config.toml
n_layer = 15
n_kv_head = 15
vocab_size = 8192
norm_eps = 1e-06
attn_scale = 0.125
bias = "none"
tie_embeddings = false
beta1 = 0.9
lr_head = 0.00498
final_lr_fraction = 0.02
steps = 6887
dataset = "wikipedia_en"
MLP neurons of a small language model. Each row is named by its layer, matrix (gate and up: input weights) and neuron, and shows model dimensions 288-383. Each number is 50 + 10 x the weight over its row's rms, rounded and kept within 0 to 99. A neuron's up and down rows have the sign that makes its largest values positive.
After each neuron's rows, "fires in" lists the words (lower case) most often at its 100 highest values on Wikipedia text that the model never trained on.

L2.gate724:44 44 49 47 35 49 46 56 41 57 52 29 58 37 52 55 53 65 65 42 41 64 60 47 67 49 57 49 48 60 45 52 62 49 53 34 39 46 52 51 53 45 48 55 65 50 41 56 63 48 60 52 47 63 53 51 73 55 48 47 27 44 59 56 45 69 55 48 51 53 45 55 42 54 26 32 52 27 62 42 58 56 27 57 49 59 36 54 69 54 48 57 48 67 38 56
L2.up724:46 38 52 66 42 52 44 43 53 52 57 60 52 48 44 71 37 33 47 55 40 54 51 56 47 39 49 38 64 60 49 68 49 37 25 53 63 54 47 45 69 50 64 62 51 47 43 63 52 45 50 42 42 61 29 47 51 57 65 47 31 58 44 49 65 63 62 43 63 68 43 58 50 26 33 50 42 72 49 43 43 38 55 47 51 61 33 54 41 34 53 49 51 68 54 55
fires in: "board", "band", "team", "body", "side"

L4.gate527:41 60 48 65 56 56 46 59 30 48 48 57 34 59 75 59 58 48 41 58 37 51 40 48 42 55 65 40 50 58 48 44 54 52 52 54 60 37 56 44 49 53 61 50 45 57 50 53 52 63 50 46 32 53 50 47 61 41 41 63 33 39 70 54 44 57 62 41 67 51 52 55 56 59 64 49 50 44 52 55 35 71 44 60 67 41 42 55 43 49 37 38 47 40 59 50
L4.up527:46 47 46 61 56 46 59 58 52 51 42 39 47 40 18 44 63 48 45 55 51 53 42 65 53 55 51 29 42 56 62 45 61 40 63 50 37 57 60 51 48 39 66 52 35 46 53 39 73 55 40 33 44 50 40 53 58 73 32 56 56 62 49 46 53 43 56 40 46 61 35 35 61 50 64 49 46 50 49 67 39 71 62 48 45 33 82 41 56 36 37 53 55 60 39 54
fires in: "born", "school", "american", "up", "association"

L2.gate714:60 60 61 38 52 63 64 58 40 58 64 27 56 51 39 57 36 60 34 49 46 57 39 52 51 56 61 46 55 49 60 71 57 58 35 47 39 63 52 43 51 44 41 44 68 49 51 45 49 48 39 62 58 28 58 49 48 49 39 60 62 58 44 33 34 60 64 24 37 29 53 64 51 59 54 58 35 42 50 62 62 52 57 45 42 48 43 43 59 56 44 57 58 70 38 32
L2.up714:52 62 63 51 40 39 63 38 57 43 44 44 58 74 52 36 65 58 40 70 45 55 55 68 60 41 34 45 39 43 53 46 49 40 54 38 45 64 34 50 39 44 32 62 64 22 47 56 72 46 53 38 55 39 46 34 38 38 53 59 61 59 56 46 44 38 46 63 56 69 67 20 56 30 59 43 53 49 44 49 44 38 66 51 64 54 53 56 62 53 56 51 56 50 33 47
fires in: "general", "high", "hochstätter", "hightower", "did"

L5.gate649:44 48 45 39 56 40 67 50 38 33 40 37 51 46 44 55 34 41 52 46 58 68 65 54 30 48 39 46 45 52 41 54 58 47 58 23 52 44 47 47 46 56 29 32 51 56 32 46 46 53 53 44 77 52 53 51 49 23 54 47 21 51 35 55 44 69 67 45 48 50 42 48 29 41 47 42 49 54 35 58 50 41 44 67 47 46 52 40 54 38 45 49 65 55 48 46
L5.up649:26 43 52 66 50 44 55 42 64 38 58 41 65 45 40 47 54 53 41 38 60 52 51 41 50 60 33 43 51 53 32 62 58 46 38 43 56 27 44 60 45 29 56 71 48 54 51 58 57 58 49 33 53 66 60 30 43 48 41 58 41 44 50 46 61 55 45 39 50 43 55 58 37 44 45 53 52 52 54 48 61 59 51 47 51 27 72 45 48 58 43 36 57 50 50 40
fires in: "to", "would", "may", "can", "also"

L5.gate559:50 49 38 57 45 49 51 52 54 58 36 60 47 57 44 58 41 56 64 49 65 53 64 41 43 42 57 34 60 52 43 36 55 47 54 78 56 45 59 41 46 62 45 36 63 44 41 48 67 55 52 33 54 32 47 28 57 39 61 53 71 45 36 48 72 36 41 42 48 52 45 33 34 61 46 45 42 39 51 38 52 47 59 60 51 45 52 59 61 51 72 49 45 48 32 41
L5.up559:64 42 48 43 36 52 32 46 47 49 56 52 43 57 43 57 39 57 69 43 62 49 56 44 36 57 44 43 59 54 43 33 67 37 55 62 63 56 55 49 42 52 44 60 51 62 48 49 59 43 54 46 51 37 54 42 64 39 49 62 47 49 45 36 49 39 41 70 65 52 41 46 53 57 44 38 52 45 64 46 51 41 36 55 57 54 56 28 50 52 32 73 59 47 44 34
fires in: "of", "in", "during", "after", "to", "at"

L6.gate489:47 38 39 52 47 53 37 62 43 55 56 43 60 65 39 58 63 57 43 64 48 48 50 40 51 55 56 44 58 51 40 49 52 58 58 56 58 45 58 51 46 49 51 72 52 31 45 44 31 37 63 41 71 42 56 40 47 69 48 58 59 26 69 45 36 56 60 51 52 38 64 52 53 39 41 56 54 47 54 49 50 44 45 55 40 53 52 60 66 39 40 72 30 37 50 54
L6.up489:33 40 49 65 36 41 43 35 48 51 62 41 55 43 58 46 50 42 56 55 37 30 54 54 68 51 57 57 49 56 51 41 53 47 64 59 48 62 52 35 46 37 36 58 38 43 65 37 47 57 40 69 62 30 59 61 54 71 53 60 44 33 46 75 39 51 44 49 51 48 37 57 48 52 42 65 58 44 59 48 54 40 43 58 45 53 69 50 52 44 62 61 39 61 45 43
fires in: "in", "by", "between", "at", "of", "around"

L10.gate43:57 64 46 64 63 39 60 60 36 43 50 50 50 60 46 51 53 62 53 60 58 51 63 57 41 64 58 30 56 57 41 42 53 44 48 72 62 66 50 41 61 56 47 53 53 54 37 53 64 41 34 41 57 46 58 67 50 67 77 52 48 56 39 53 53 53 59 60 46 59 56 50 46 35 64 52 56 53 68 47 40 67 60 34 60 69 39 43 63 44 51 45 69 38 44 61
L10.up43:64 47 51 61 34 45 58 52 65 51 54 60 49 37 53 52 47 37 44 37 48 58 55 49 41 44 56 52 36 42 43 50 48 50 50 48 47 49 43 47 52 47 51 56 64 53 66 45 70 55 63 47 60 42 52 50 66 54 61 46 42 40 36 27 53 51 49 48 36 35 59 47 59 51 68 55 54 42 50 40 51 59 64 41 44 27 59 44 58 38 44 62 65 60 43 36
fires in: "over", "of", "only", "to", "about"

L11.gate441:67 42 51 71 42 38 49 69 58 37 56 53 50 59 56 60 28 57 43 51 55 54 47 40 37 58 31 50 38 56 36 48 60 39 39 65 53 58 50 65 60 64 50 81 70 45 43 52 69 52 50 63 66 53 58 50 40 40 53 56 27 46 53 46 55 61 57 59 44 31 46 45 48 35 51 49 48 46 38 41 62 64 41 54 50 45 49 41 62 31 63 44 55 56 45 37
L11.up441:46 52 54 49 56 58 56 52 45 56 47 42 48 34 33 46 54 39 59 42 46 72 37 55 61 38 55 48 47 51 54 63 54 74 46 43 52 38 61 56 36 33 51 46 33 47 32 51 51 45 55 37 52 48 64 47 54 39 48 39 37 47 46 38 50 51 29 58 71 52 56 62 51 62 62 50 44 47 53 53 43 61 57 33 51 50 69 56 60 44 30 70 40 54 54 35
fires in: "did", "can", "to", "may", "would", "could"

L10.gate250:43 56 51 46 59 37 60 53 43 50 42 41 57 37 57 64 55 57 44 37 43 45 39 61 69 39 53 51 58 53 61 52 47 36 50 48 50 46 23 38 41 47 44 29 49 59 52 48 52 59 43 44 49 56 42 50 52 54 48 53 45 59 50 50 37 49 44 57 54 52 61 45 45 80 42 44 60 58 47 56 66 55 44 52 56 49 44 33 56 44 62 50 60 56 59 45
L10.up250:47 44 48 50 39 49 40 62 57 55 49 51 50 50 42 40 57 50 49 66 56 40 49 59 51 40 51 56 58 68 56 55 54 48 37 56 54 37 33 68 41 48 50 56 52 41 67 47 52 35 54 55 44 42 46 31 55 63 45 54 45 61 38 60 60 27 60 59 50 46 45 46 56 31 42 41 49 47 30 47 43 47 54 60 41 36 47 45 62 42 60 32 56 65 24 37
fires in: "national", "american"

L5.gate115:54 45 50 53 41 48 59 45 53 30 53 53 54 38 51 46 53 43 37 59 61 44 54 45 60 69 63 52 47 54 55 42 44 53 61 46 35 37 41 42 32 48 42 61 32 58 53 59 31 49 54 56 79 51 57 43 39 45 40 54 54 36 58 51 53 56 59 53 54 45 59 58 57 54 61 50 69 54 73 42 51 31 44 57 58 59 56 45 42 48 57 46 48 59 41 43
L5.up115:75 48 45 39 45 38 61 35 40 40 48 62 39 43 41 47 46 46 54 52 59 41 50 55 63 64 45 54 47 43 47 58 37 45 48 44 49 50 38 60 40 47 57 58 29 64 35 51 30 44 40 65 43 45 47 37 46 72 69 42 49 56 41 42 45 47 53 42 45 50 47 68 57 45 45 52 61 38 47 34 24 48 52 44 37 49 49 45 33 58 31 44 57 40 42 51
fires in: "to", "at", "in", "by", "on"

L6.gate787:59 50 61 56 33 56 45 53 41 66 35 52 43 33 34 55 39 71 50 26 70 45 34 43 56 51 51 43 57 61 28 40 41 52 40 53 31 45 63 59 34 55 50 45 47 55 44 45 54 45 36 53 41 52 57 57 57 43 38 39 58 67 41 46 45 70 43 47 42 56 64 35 48 39 59 59 57 62 70 48 45 41 36 39 44 50 29 38 57 52 45 59 51 63 39 47
L6.up787:56 45 47 50 51 45 40 69 73 43 48 39 39 44 53 48 48 69 47 48 47 38 50 48 36 57 44 43 50 57 28 36 58 61 62 62 29 41 61 49 44 64 44 53 42 51 68 51 62 69 52 59 61 58 49 65 71 55 45 44 57 62 55 42 62 53 53 57 51 38 41 50 58 49 58 40 50 53 60 53 48 27 69 60 52 34 62 46 42 56 47 39 56 46 47 45
fires in: "united", "into", "became"

L6.gate88:50 46 57 40 43 59 44 40 37 39 36 54 49 44 70 60 37 59 55 50 53 29 35 55 36 47 41 29 51 55 47 53 61 23 47 60 63 37 42 53 45 63 61 47 50 48 35 48 44 63 62 56 63 45 47 45 37 46 62 48 49 54 43 45 47 59 50 46 41 60 55 64 35 51 45 40 48 58 47 41 55 35 54 42 57 79 57 53 59 46 61 35 70 58 28 38
L6.up88:48 45 52 50 55 43 51 38 29 42 45 73 44 52 55 48 44 50 58 54 59 65 62 48 51 56 51 44 49 43 27 53 48 47 46 41 50 57 47 49 39 61 50 30 55 45 48 55 50 52 53 46 61 43 66 46 39 55 50 46 52 53 25 34 53 30 36 55 42 47 52 55 43 37 44 45 24 56 69 24 42 60 63 47 52 58 54 56 56 40 51 55 58 27 31 42
fires in: "for", "that", "to", "of", "in", "on"

L10.gate687:49 32 51 71 54 40 45 52 51 47 50 45 56 57 37 63 52 54 41 52 40 63 51 32 58 45 57 52 57 67 42 39 56 43 52 34 61 65 51 35 42 42 47 48 58 66 60 51 43 40 60 52 52 45 54 42 83 42 51 64 48 52 56 39 71 57 58 43 55 44 55 61 61 65 50 60 56 39 35 37 48 58 63 57 40 39 60 32 51 49 55 36 49 40 53 56
L10.up687:31 54 60 43 52 57 41 42 56 59 50 54 45 41 47 67 58 50 49 49 51 48 46 47 39 51 41 44 52 58 34 74 45 32 56 42 54 56 53 46 57 39 73 51 65 70 49 43 43 63 66 51 42 52 42 43 54 41 40 41 42 38 44 57 63 54 53 38 44 50 41 60 44 49 57 60 50 36 27 43 48 48 63 51 53 46 75 49 73 62 49 32 50 52 49 36
fires in: "to", "and", "can"

L5.gate9:61 52 52 61 56 48 41 53 27 59 56 45 39 62 48 39 62 35 44 64 58 47 41 59 39 57 64 31 41 58 36 49 47 42 39 50 57 54 64 51 43 53 47 40 48 45 59 34 42 47 61 54 33 47 38 50 48 63 46 54 61 31 42 61 44 48 32 51 49 35 40 56 53 59 51 51 45 72 55 53 62 54 34 61 42 41 56 53 58 57 49 36 43 45 63 58
L5.up9:45 60 56 61 37 48 40 50 54 66 65 45 47 61 56 48 60 61 60 52 46 31 59 37 53 45 42 40 45 52 43 37 51 47 37 54 61 60 61 30 30 49 28 53 58 64 48 25 62 62 57 42 43 34 54 61 50 41 36 43 58 26 38 56 44 36 36 61 68 45 59 45 55 69 48 53 63 53 58 56 49 38 34 51 62 31 69 62 51 41 33 63 45 54 56 34
fires in: "at", "around", "since", "of", "as", "between"

L6.gate707:52 50 52 50 62 49 45 48 55 34 55 57 35 44 52 50 56 50 51 65 58 51 49 51 73 44 51 60 59 46 31 51 45 40 45 45 59 33 41 49 53 39 67 54 37 48 60 52 54 60 59 49 46 51 42 32 54 58 49 62 47 54 49 54 46 52 29 49 73 44 45 60 42 55 30 41 39 39 53 36 43 59 58 37 52 59 57 53 45 58 54 63 61 35 29 37
L6.up707:56 57 47 63 48 60 60 61 38 50 55 58 37 44 46 50 43 58 26 49 60 57 52 52 46 25 58 59 51 44 54 44 37 58 54 58 54 56 53 42 65 65 59 53 56 45 51 48 64 38 58 58 51 44 32 50 46 45 40 27 59 58 44 44 40 43 48 62 52 34 48 68 46 61 28 40 31 39 62 46 56 50 73 61 42 37 49 32 73 58 50 46 58 41 41 58
fires in: "by", "of", "for", "from", "features"